Part of a small language model's weights.
Training: a variant of Muon for these matrices, 365M tokens, 10199 steps.
MLP neurons of a small language model. Each row is named by its layer, matrix (gate and up: input weights) and neuron, and shows model dimensions 357-484. Each number is 128 + 32 x the weight over its row's rms, rounded and kept within 0 to 255. Numbers have three digits each. A neuron's up and down rows have the sign that makes its largest values positive.
A block is one neuron, or neurons of one layer that tend to fire together. After each block is what it responds to, as a language model described it from the Wikipedia text at the highest values.

L7.gate226:180162095160151126146188107145079103106145183134067112078128127130067108108193160162184157183160126125079126102137121131098116156119149151142170137082100134106149116132104155130110140156098083134166152139119181130171140121124103085087167132118163116126122045135126159165096131109122097181069108169193181110129097135063111139112119112140148161107169106138147148115185129126179110111109
L7.up226:161135110104169119124086093116107135094155122129068162184152061106129067113153072171147122185206127091136117155055202089075150118117161125123180158141128131114128092099135127132155115143129140135112111139127122131114124157112176127143124103125132164126173166132093135167083100171108109090173194127152112000133089083137167151139148119145162132095112104101146106124083107137141080094073
L7.gate421:122100138119210122123092117129109097143112105105082159093121142124073082145144128120185163034176064162175146132178092074086151120117138141132144112101184127152085137142103109116068123168146068103115138116145150111173146115126105195127078104159172124092206123170123161106157120129140154200097162111176172194082152143150154120140120080082180133148130116079113102113107110105140127119055
L7.up421:131151103135166108158149069096091129173075064139150094115116117113147169093121116189099090101164158126103116146106115133166150091070180138145217119076086122087114122127097133100104169119151175145088125146116086142131111109101126075137179123130140141074168180165188127137123097119168180103150179173146097138180203110133138087132094108109145167175148106126122127064136145079090143142053
L7.gate577:113151127163138159136143137158139122094044133131134125152121133149157121179156131113127128181181130115128049143163130085103140111127087104158128057119099106137134109187095162124120083114130150125087070149097170134128132121060130105121163150237161098127151202176078102156130096061130100097112138091111174119117100145155121146128161141129122115170173099126136214135189139139151152140151
L7.up577:110122145130124152110132105130108110176112086067152091165149079100158105154163097144178149154142148090094127131159170091099123137082149130111153125172137174118135126131083144127181109140163144156137127071155145153164113153150134110128128142190082109117153131161156208126153067118143121176066144115114198112125162133194116085109162143094133094110183161067112104105162142133160151105124
L7.gate650:082089114152107113121165186163090149125132164195153089113124097127140138118114096150137144112107148058174121145121127150154167092189199107190170137144142080207105106141148170099094109077149129069121136154107140107105111104109119085114163163134172161187189160127180173115140110077154146140115131128166092146154111100166079116168082152125166129081133146143145163158117111172147125127080
L7.up650:135152122139096127150088113121211176114116129071193072102147163174171090166120145137139180126125142131163167163144145120124144146128154064053127103180073124101138120132129186108124163118133083082090097149149155160157156158118086116160123159109121133097098119157137107151128167142142088145118124132105096114119172057180149116149155147162167143153102099139168140155079159148097109168098
L7.gate956:121100097137103194109156146153091130083083155114119185083191120160094134071113108100137152143152118034136151153214231099094118116170092068120149098112190137133157118155096187152093124139142135157132092071071144116139103167110166145132151084129095103140128146126089121120144116166109091127121114160115172149091113096147090121085064120184126188110158141110136120112115110161142067145114
L7.up956:134159161112066185125185120119104108094108108117191128109115131142105123134124132103167134140111133075139160131117169137121112124114113100145116109067128121126132132127181158111135130096109099096068133095098136139153122126099080137109183098152108130147176129165118130161090101112082086109170151178115124126119149080191168177100092124188155182144169168118150093098158111176082133196066
L7.gate974:170175086140164206201238113089158153100085128135113084105138123164114083196119126176086130148193068093171159103175169150134078098170141136147136159186107086155141065106117105158143142140108130122100045095131117177167126161114063103109163142144118050130159134100179147094118129105113127163161106123137084106110113162127182135132116168105177150174146092139147173137088125083148170126088
L7.up974:146164123105146151161131135066142161094094209089101151133137146135118196114158116167146166141174167142127144115164134158132132095130131132167077104156125094169143123150114221109118095146120131112138104101136115140140179084122179126123142211130178133174125096186206115096098089168152114114124136084151218127163140122127139164146092168150185147137126100191120124168158096105140145143069
L7.gate1205:161109162157108150142123107139130088111127112144125128137141086131117116177158162126120194100135130135148132145135130051129135148130117140147184064106159060115072046116088131145057112132194091116168146078159167138107124112115116139139114063163076111117116188083131145086129110152201123110140103122170144094080145134159128180188128140147170136138209174160094140147142156151097144122090
L7.up1205:186159082116166126121128086146138140145164221115133068188122093108130090114110134126108146139164128128136114085153166069102147119125105175109141126146137162099164129105122161098113114062134080154153129136111099154162119068170069156103175125202094119140141107127104149160122045111066108183011110135086128197192161149137079125119145175088118129144125125142167100161147141111140128119130
L7.gate1210:136143077158147127125168096135138136156134129143121097110179160153084084133131107164227171166208158170164071074090026096107162172097133136171160125163137092120119108149108103162105137148185141183116190119166200141206072116153125126179071150164077110097115196110134163112165169119156186174094110144158139093146126101119183142124067146157113163171122145117091120145139102138081099083095
L7.up1210:134175094127102128137129113130142199113117117171116103075115176135108126130137091139161117139144149082179055170130142081101095146134108113155158163107148131174104123134096163173131119066106115180158188190118157154140150149082120124151079148084180117165117145113155160076116112103104117109124101022136117144125112138102138107157106138096141099192103132159139079183106089093149088156072
Middle word-piece fragments inside long multi-token words, mostly biomedical, chemical and taxonomic terms, e.g. endope-pt-idase, lympho-cy-tes, Solana-ce-ae.

L6.gate239:147132138150115158148117130136085120094123165125108149126162126118106203079127125101139135083107149133140135089167175156103126134046115106158153133105144153125133137170171161101080185125152101141110096102136127092177096113101132146175118127104089180113129195165177131086123142114116098114146099110144175093125100129074131155124138126094164150168132133103164082182129100171081153110151
L6.up239:119121094115139141090092112109108134130111098100103130137112128109147099154154106081104078116175139114075130104165095157157156210154139126122088137204110131126082152118145118134175125136165136132165073031126113165116114135095104197133091122140163084121091144120122157099179167167108087077108147075156160146126120107109164067070068057154046109126119103169120146049118197103141078123102
L6.gate542:173157173145132130105146162144086128083116126088124146164159146164133068121126137122165096119129115143150107089171119061102128158080122084151125104165131093180078133177089104121196105101149166122157090155144099155161190160124120133109137112133132090093156162114144124145196098122182137166103171105093073147077149116100161096067096200127097092175030099165136166137175148088083129166147
L6.up542:125102165163094100131099145086135174207161109176097083113149133124089176191061103103142109142107117065147167114173078156151115169157100131147140086191109129128125183150130133047143142141053111136111103117167054084131123140105092120125156079192136149115089124143112122078138139112118150136109124107107118084105113126188107072142125136115089120132087107085105139223141120132102107130139
L6.gate1061:139179081111188113099152094207147165141140141110091111123161157109122081173113139126118126130130170182068130132127153159120120085122207140118098147104132144138061182165088147116161113145080112222141114180170076151129165049103145144116163106066176091137145149150116123116121145075167122159130188158101155101155124111176149127124080168147089142106129078163082109067130164125120114082110
L6.up1061:102138195153146088100153133118072146077148114130100068132154137136115155095120104128125110085116169115059179126170142127093119161046221128187102125115151142123074133198121161182196137180104119136126150114136055146114115149115109120087114169141150129099130116173097166171082133059099095208086139047069087106154100060144163042112143120112112066101132168092127122093146165134106114118164
L6.gate1293:104125145142132148153129126095095126139129202171155136136138131102117097115149100137140146096070158145081085107140128159097199120128149134199149072136121120097138062130125170106157138170234122103149085082135112122096099095043110135106138148205174121114098131220135136121161079122120100154114160138132149140134126088114155171123109099129108148129145118127092107087120085212151145168068
L6.up1293:131122067108096080149111148153114161103111110115145125095135117131120153038144107073122074104122124191143092097104135152120109126095119067108079118106128128163208081129144126140124146073153140096143136118151086088148157107107227145138126140115112164109132156162149075161078125141163109140095150154177131093095174094113139142077133159094121143095120106118097127159140146138085153112120
Fires on the dashes that open a markdown table's header separator row (|---|---), in results, discographies, and election tables. Weakly also on mid-word pieces such as ul in Bulgarian and vulnerabilities.

L7.gate84:119139203129079078139150118163129105147119137073134128152111157131120125127084124136086128149177100150116149128105101107075144113119115083146161137100128095119129078157137101173127096056130123169125091071103127090125092170108109141134164072113089096052112158137111134133141147073091091151117071067116069075134196144106156062132142106114162140174148111141163139111113123127107148133183
L7.up84:152169203124096136091112132129071118119138089086160115106092034121083132189087166142066172135199107110138145176069069172071133123058102133119175119133110091141125086142086152113093131078132096091136159169045102132089136128138143128150138068166125119091176167136139176120134102101083083166136120109171078133131133112118163082107129065128111093084191161126179126109100190135100189154136
L7.gate85:153116140110146121097180074118112105135077125167130085083092144154115074122111172161142139121108129162089164028153107082096148147129140066100122124156130151112193054133106110056167139066118124146166105171120145110119181158091127130139155103115121065111185151129108065119130115089116119166203099107138139089129151089088133167067144147129181165145122161147144123104144097124170107087123
L7.up85:169135127077122119093156114142118036164123065129152087119117142200175148117095147072126130148155129140109097159121136172115130105111103135125137096196110148129141110174137095149139121138147145132124158157147170177157106161151120174089139118115091121127132145115170125110152095064114143150112174175111101146087129147203149147131120098123102131130165035180088064135179103097113174061130
L7.gate175:109158107132167139168114103102101147177120130141148169125112137106140124154127156104136093100143124164154196091100060176105123082145123118106124100155113128155096086130104073120066094097104163176071192159109162137186122105092149086064137066095128132147142112166068118140085106085102128182126170141126087141138141147104110132159110128126130099121175098136103125050115146122143097141163
L7.up175:110106117136215114180109126110052105126155148111168099116122114121087102110101128157102087143172144130070245100118118119126159113147155092135141138129146121148136121167080103090152109134119152184162116093097149093179117161124083129129113128090137079203147094150127069120112156096143125190147112156125143096099126153087133180109141078129122136148135110110117151155099134113139078140096
L7.gate492:119108191104124110139112134124124125079111128093155112124186169098191163151114122077135153044142131156160105044141081078071080105167100105135126166152155034151136140174131033146153120133092127166131137170095105134148084130143151134064136114106092086153132130116133154133149164135144155070149116101134138126123169118169176086114159121036105130162051097146158140089130155150129130108185
L7.up492:125133205136173118104132121068140113094148169097212085124129140101149091177139086058164095110079133107105150124151110128144135134124114186129122107111200122116120132112109159150131153152104123127134107143122122116164117121088097113192100164161172107149137136161100142128144097115157126132186101079173213106143136141103142144152130073109133116146075126181134090191080109100122091121106
L7.gate1016:092155183115131078118130124123112128072125127121128100106080073133118093099168122109069110107114156144054168201108156155150159160115141148130110151133137136211193134114078139124141129129115108113137184126088157030202178159094142148125152147081174178087121111127169138170107132111119115198077125083171045132195198089179157127100126143176173167164142134168095130148100150188118125128104
L7.up1016:126111141105107145139112135117113170116138119155106151107174135123141142119167136141077082182120134162113129157124094072183121151140080121043145148128192128128169118112131135205112111114197133083160135124160098142075114134087103150077105092119137120107078084148129115130104152142142109132079155158164151185101091128101120147100096117173093098094120159154138125173111132163148183147114
L7.gate1034:124127148113118165143162118110121116129100107098148191104185164081054126084136108127162106101148118166100131134151117141102206139084110136112137087120176124156118144131156118171154169157178154115162118112079084117145113107083058098077156152157126072153108131143144149127170142132096117142153085121173120060160131161133110095112121090038097085128154085123090129151140150156107099085195
L7.up1034:153115196096153075090112144067155095092134129065167099129179187116138134106042119114141164103153111110110129118094066104116168068205113163157136161112134112154146131195126172107095199081104102172168129147139112132153160225107055116134169190159090125179171090131167074136145157136141132172115084117162072130139094096099152109136145120083182106141151129133133086107069130143105148121118
L7.gate1110:165081130147071091091105111132131107131134102138090164108113183098111133084170134139122141109150166127085129155087078197080155094170139115179160149160149113160059076094093174213139152188208138127135131107127126104188116120125105173116146135159124093172140135166129157142178117158145138114064069140125131082128164125129104120109124061156107164123102112144123132147132153119121073064098
L7.up1110:162108132093111092101159106166120151090132096131146101147084148111221198116143087079143164059151156119114089151131120138102123128199140140159080166139217144107111146112135155108152176171143181102120082177075083122173103105140092119124151151105114065153176136187100171114130159107142151094082144201144105140149105119128143133139150132119082109108152158160108139204130107082123119088110
L7.gate1123:075179206128144086115103112077122142073100076082135108053140113050119113095115130165105135097149165142167115127089100147190129129144076152105115176099105116068138137113112148080135063118061114189182113169063083136176126124081116142138135136108118070104129054146167118114164138099110079136129121132121102168170152136128119134130098069117088093170121135080137159127131140118085108103179
L7.up1123:112149129139084138098138127084149117136181114106160137101116106096160105137081139143126207142136146133122175090080107159115105114180137165106111052106168108135124097124141153113110116094128084160162139128151097117120080181085087090160133117137218110168144186142178096087139087113174125166143087059163115093086195178106093103168160159129126160072148093144149107151079145104098120125140
Hyphens inside markdown table divider rows such as |---|---| under election or filmography headers, plus commas between scorer names in match reports.

L7.gate78:132176113141107118135102069147177134123179108105124172114091130159163069149104134152149113095162110151123144110169109166109159059074100139116159128140184142126188136124135161080124159113089085171079125141110112108141096111129144135127143140139099208065094142082118119082122159100137147082126147152067121129141166102166186149141074135086122166119162126096134247156049118176121186146118
L7.up78:152145148123170117118148127123116100155181067134137124110112035073156122115128109127130197156195031168123112119106133142111175131161087121103133161099112105106120167107187177092074000131148095126104119147129087120098086136081123071152163117157145215121188057162156094104126109145113121144136145178119135138106125127101099114163090116116118129128155133143133158140133149138151109103131
L7.gate94:068170128120077056123126143113095114137136117142107149155167171181082090130146085136133104164104120113081178131135100066125126118137145175090108140115150162152060129132116090132105132112124060102158130135111101137080139109113135065138192120171136091171126123144101137076119078159137120184137082104141142113130096145131109127128104137172178127107129142100044199142084138153141120111094
L7.up94:108102159107104164095149136155127091171157125085135133090177042070144100109141111106195131108131112111125190146064179094109098095143163098108135132186161192157154109153162072138143106152112136073140070161177133101109154143078116087160125120101137156138105132146137065123153112133154137091132117118158138185106088108135137151161126119135125081061156100071067178179121127188153183104158
L7.gate145:079155111182077124134093144107158109139119085123185132117133145133104169085132127166103159108138133077064085142116112153139127045126138108163112092133123164130130173122159122154141136151117100149144111112109141114042180194175129137117105142161129198101127083147194101142164124146119126111123126161155143136106150123145112104160146143176120184110085143109119105138132193159136171119091
L7.up145:104158130072125145078158150117133145183077134124127139060115176097153138174188162142165088111109182070126154208070117109126117167155094133123148146128186094181114094150164160096131079112133093177121083239151109138160151139090158139159077122162091134138161110125131058049097133119149148127097089070136097130134165145104085086111125101095152090187154143168106063158045176162107109118108
L7.gate237:105111130134128142102127118129056119077159100080110137144144130127083063112112091145115082072145046154163145118118126132140142094108136155134140130112109098126139125124102093160152127100129152137126128166141098172177180118174146101136081112142137099141118183098068125068122151119134106137134138096150108125093164154108057105097131105119137139122111113134062143170116099086133129141108
L7.up237:107080188107161154160181159121150105122103146125080042154050122093131075169128128148148027111125130160137177102157131141129112069179168121099141106111134175153121100146123071127118068116106152086126153128100073160132167159048128082129126165115126070142076179129111081064106105127140166180129150095159077070110137121126124146136109132148132077144080170157207160129192049103115120134123
L7.gate265:111168158140134117142113107048132183093154145227122102114182149149155069090123124131153120145125144068098167166178117223104145166155054138026187125095150141143172165134101091134096124083087078122200118140092182103144134126121136117094098116201097156123172122126116119125165156098152119134089110170197151092104122144150075113107174116089108173198097142162098116120124127133157133131138
L7.up265:136101108109149153025150145061107109090165198185166107105161079181122125147180088135110152151132116088111122092112167097128138100194092167119149127170145118118167131166125071189113137087129150081139117160124171151165100070162146177072083193126121124093121118117093115086118199090091111113118142132100145116125106097120088124111135116130125148121127138097098101117121119112157150107058
L7.gate271:098162058117161072144088144101154127148111121130101156141148128148099143097120171141173042099096157097090143109113133119110168143166196171140107124192148067095135107126111122086111120139091120114098121171149149089092143142166169102136106174169129126139121086187123085130157086086206049111128147098143158137157169077138143101109134113089161166141104100078123092094073137150104139146126
L7.up271:142143121133166091147156145063155119170154172121106115132122115186096155120102106105214083153136129117102081143113086192154105132138124138121145140113129100114209104076171107085185132168123129083109140137180170084120097145160126159161175152115160127099139114150115112105118145130153177149122121161131217131116183138171108109123097099099127127130122119062079145120137122146158130128135
L7.gate841:127100127184204074088129136063095094075192125139144139122107078112137125140156184086091150075160130140139114074164138124136148131117157162107082067177134124091127102142134111162177098094108152144163136148121139171098142133039040171091099117152110130175150153123087119106168180125172113150136109121118151093085135120124108142161155099208134144107084105092084107106179164108075139194137
L7.up841:163106088119105137193138179139160090138169189169116147083113149144102119126132074169112104036098162101173128125148084137111114139133156130151116106157155127152157146122136095160104083146099143070057153131089174135117214072134105147127143176131089152132115098064133087138093132124157069112117093113103125117142148143152141140137119144062077130080129147109136165074122118111135148048144
L7.gate1113:103095073145118129084129175074075077073133166190149126103130131156142137105139125132140141140182099135150114112162111127130146100103095196120113147181108195111096120161055157134093182139073102095172126160113121118155162112177150140159142149111177168087098156132095122109057145091141125111125166152156133087181179082105085125115134097177165085083133156118071056098130168146122139181128
L7.up1113:091124131112133096091201133134090041085130119104122097072178096150101129118060135139196117176163107099082071117153077148141119086147124143136120117176112118152094109094222132172104104111152127127166161151117166085126130122201136118127109170144158179089111108090105093118116079149120151088106175079089085078102151127132096083110213089150173049116107144088121102135080074065134129098102
First letter right after an opening quote in song titles or quotes (T in "True", "Trouble"), plus hyphens inside compound names (Wu-Tang, Saxe-Weimar, Lt-Gen).

L2.gate1150:129157121105078118111144129092134088142119134146033061108140097125069172088089183204100135143149144110088100138174190108158055117117114131090132102138148188071114107184136156114166124129109141105121099111160144140150104213135152106146082192125149127074167168108109095085159111143166100119143120022132127147103112092128123138137123145143112197128141106128092134166117134118141138113107
L2.up1150:135124155093156065109093211096151139124161078163075119123102123096154112164165115155128132099149123105144140114112117140110157109095095175124186149147059172108100119092140150156156110134107115113112089139139162050187106063094136124154122120131173097151173117181118066172136188108140141092181103096071186146140157130101092155128069060168139102163219136108103143162122172172118172114094
L2.gate1213:142114157142143098102109177104118115209122137114140124158159173114191110151115087162150151103071145102084131123173105104117165083116195079142122098130105117118093139102129093147166197169111099160130137095125094130125173181152141220161126081080198120206105116119100148149117134085135120144097149110128149162082099185122186134075115135191080113137093146118138126175130151108157115077078
L2.up1213:082160104097139059157144130114153165131088062139108091126100135121098098139142119141220106123121083077102137120133131159213134093141110147149179116138093084063128137124145109160166155105135175113174130091148109128144198147142130095119153103125135109132118121110133156211170093124158132133139076113137159099142130186149089175128118160139094110141160163120097128118118118175139096151077
Mostly the first hyphen of a "|---" separator row under table headers, often in election results tables; also sporadic word-piece endings like -ing, -s.

L6.gate173:099086068178125161156156099113154121175134170147121097105114065079117134155110123180175141102133089135168164108178136189118089110126128111140140086090084108145104164151170111103105131134153096148118099119086114156161161216065064140151132076061161178144134186178157150057122123088095055109168140154112136086109110145192145107156144173155157125132129122152093147195052152126171175139100
L6.up173:224098130109091119112087121092067201108150138110156103148122118201125150185105109108165166135169105159121201105126155141155121147159127109099083120137166114164131206097100180090135115079118105127153083109167119160120141094133123134143229213092170145174184162168146162151120137125138122117105127168089121138117096137130185104104125125096096148075151075104155162122141092141143106202091
L6.gate767:162144163143121179039100130164200095114096135155131167118145154153063141123081166096083138058112092128138134145132119110132131067079134069177075124142130123177121160146149125129126127112141140096160162129148102171151094151194152114133192087074135040162091137123177114098141138155083081108076135095121107175085153125079095107114096166122126124121104081078086135128165129222059102095108
L6.up767:096102151149165189164131122136107100143178169108106107141121125077109088116116120128139068113148100185125139137143122120103120126131173123175086136091142157151122145131140134143176106121083137086153142067143133160112157105117194166110091156095085123139175139125138128121165078131191114105097173159104159081173137163089145103122134107167173135128131104109112149152125060223070218102138
L6.gate870:182130132064116145103141200124137139076100097100093185137129139112080172145121136134127118146136101072165164117127120169233069141159156103092143095147145086142158174145120123158078147089165157062097189171055138069168123119127115101089107128101094120129111110072102118067175142136097189132139154120118122058114158131156138191173135141112096107146164083114147083112119142172090090090156
L6.up870:128149108095129124112106077155130118136186084137180088085143180046127079129069049163087119120155083064116115133152096132084112076146149076144077117129134124163087181079087101180163127145188115146130139105171111139157105143085099192173159094117147146062119209157193150141090080093133129146100111113108196114148113156123078093082100100156139140124111135132122138111144119128123124146101
L6.gate916:136128108148140196146115101108073093114043126156059148107131120064120098154121129150148132071102089143134125141167186100124122123115142132116132139156093130168153124154116094137159137188187110161117155147103116115135121143082093169171191107172136112132202153088177175147120130150071138092102108174070120109126120077114136121169110082167115144164142155145127104095199134130106126149064
L6.up916:093122130153173136154203094143121143188072173156127086119123149146102046177151155105131151160153093139116122159162154158130133092120111150137152106162109079118119129196128117126123147159124178137049098095156131194154125096098086183161156127158074137122142236127155157084151112120181158077183103158160132128123149182147131086137148094150154105161187132147072175135161136140090131122084
Last subword piece that completes a word split into fragments, often biochemistry terms like glycoprote-in, peptida-se, leukocy-te, and also oys-ter, faca-de.

L6.gate148:181120113119144137077123101149135100136121095156107081088134165098120086105154193133095130166126122168191151100138008144128138147131114064097136140232115156189155097141122109074116174147096132104102151112087108150124102157063112122044139099136067093121103122150074124125135157131164105119173169166114134110084139169162111119087142074141162169111080168129082160155117080133169107069142
L6.up148:162147110146139101109138081126126135132112104164112155117113130082073094152135210121090121136109122158155188072137098105145176142107125094100121129178149128172194110203183150109096143121070139173068109115057137156115101182119115134118138143131121095124156160119070108124094155155155076135137167130096115128117110185117089153104117108155106166125114147110101161161078112108204113098085
L6.gate190:142185084133133136047162110092130126142172138138088119126150134122159114111128115114082043123186112176067122142180122104182166108162070038141096112200150142078110079147116099158175197124137142129141129162151120167119122121117117111143157085084111177092168151168110126097101128130146156194138104185094182078100168101133166130130112102197125108111121098073130165096109115108183139091106
L6.up190:118173137115156127122166129152124121144134111152167101132140135136168039060112125145144105122116126176114103107131044116125176129104148072086141107152187111102108145105140132073140087085145134144097106143098104074143090148112184072104151118174084129096191139154123104144134070136122094135174140170120185168152136101087141137121095116132131122162140145136077155131099122118153126059082
L6.gate376:152126136108158180104130142100120063135168129156117083087217136128165117124190115131088134181140178159088094114168123170143153120142145136179154122119118141082112090156096044112134112112138147143129105104105107114147137136103133103135128109057132096109198132145109139096145114130117178255155119133132161146073186106165087133145103174124140132081116138121117123106097145154137123125172
L6.up376:152179133118204148119167138162152134103067163098124084131142082155157044112155108117129051113122079207107074119112074148158132156122092092136175102055123136138143123155110177138124120043150107099123152105176158159149084141134125128091155129137146124129110122098127137152121125107115139205135129148159143149024233167086106176136124117143117142129156152120119116105093149155140106130132
L6.gate1242:111116154112146055094091116121081116114171134153169149117115123089127101027105127124141113127164161155134132119141062132118127098147120141165162090160160128148145176218167115120145137135161140128084116146137126115108058095089088100123140125160165105109170174103149134167108137154110102105163090083163081095083143123164136203140177158107175144088131139095142149102176179130114144130134
L6.up1242:065198135139079154104140110126134129094130131152143144141120143161040173120116167077176111169168154145077117118114139131064162071129118140132140063221170143138140154190072105097095134175176103173122104167143075059122133123197140168077126134218119174106131137095120112168074107088164107068131123115150162103124116126136142131111084088111080093099123150118158197147150179103121170099159
Word-final pieces that complete a person's first name before the surname, often in sports rosters and lists, e.g. Javi-er, Dmit-ry, Ricard-o.

L2.gate60:113040088127101084105175117135111102086136124150198134160148142194112187191093086153124153143049055133088113137109139110116110119133146122143072117171148067125112140050099146125059046199124112106092101161146079104149128139089164137152119111131109138152158138080150157078129177171091122153184137141117129159112096150087118129121105043109111110101190141100091133140159183123172161108118
L2.up60:141085083124105139121183151105126118088128120116195115102145128189125182222117124097128125139069049137099127118106115132121137129133160092115077138155114106155126170103061140125126100167149083127082113133091120102132148120089124168093120101144137150168114214112155180119090178143057098100142131155131106218142099137091144129113107109119111073140188133078140138171154160145181188118063
L2.gate1320:181151119152092133122104170144149128160087114097175106132142118116066108088097067118116128115138095126114150127108211064118165132170117072045155126161158140118106130146126147111175177146160102084097125083133108152108104135124147142183123166109141137106145125106121164130150085128099140160114147154123142103186111134119148132143079141144106108198145129153103164101151134129126095173096
L2.up1320:127179068183135185138125130187133138163107116086151096131178129101093163183146061140149133128129117058114181149092111073085139156115179113106186085255146111112106107153090171123119179132178152137097105079089115157151106080105104131170114177165116133190122169113109124131132120130102156116110124173106125113104133104125158137124089179174136156172145120122102121132155147129152111109105
Nouns and word pieces that end a technical phrase in scientific text, especially gene-ontology lists and units, e.g. neuron death, NO production, inch.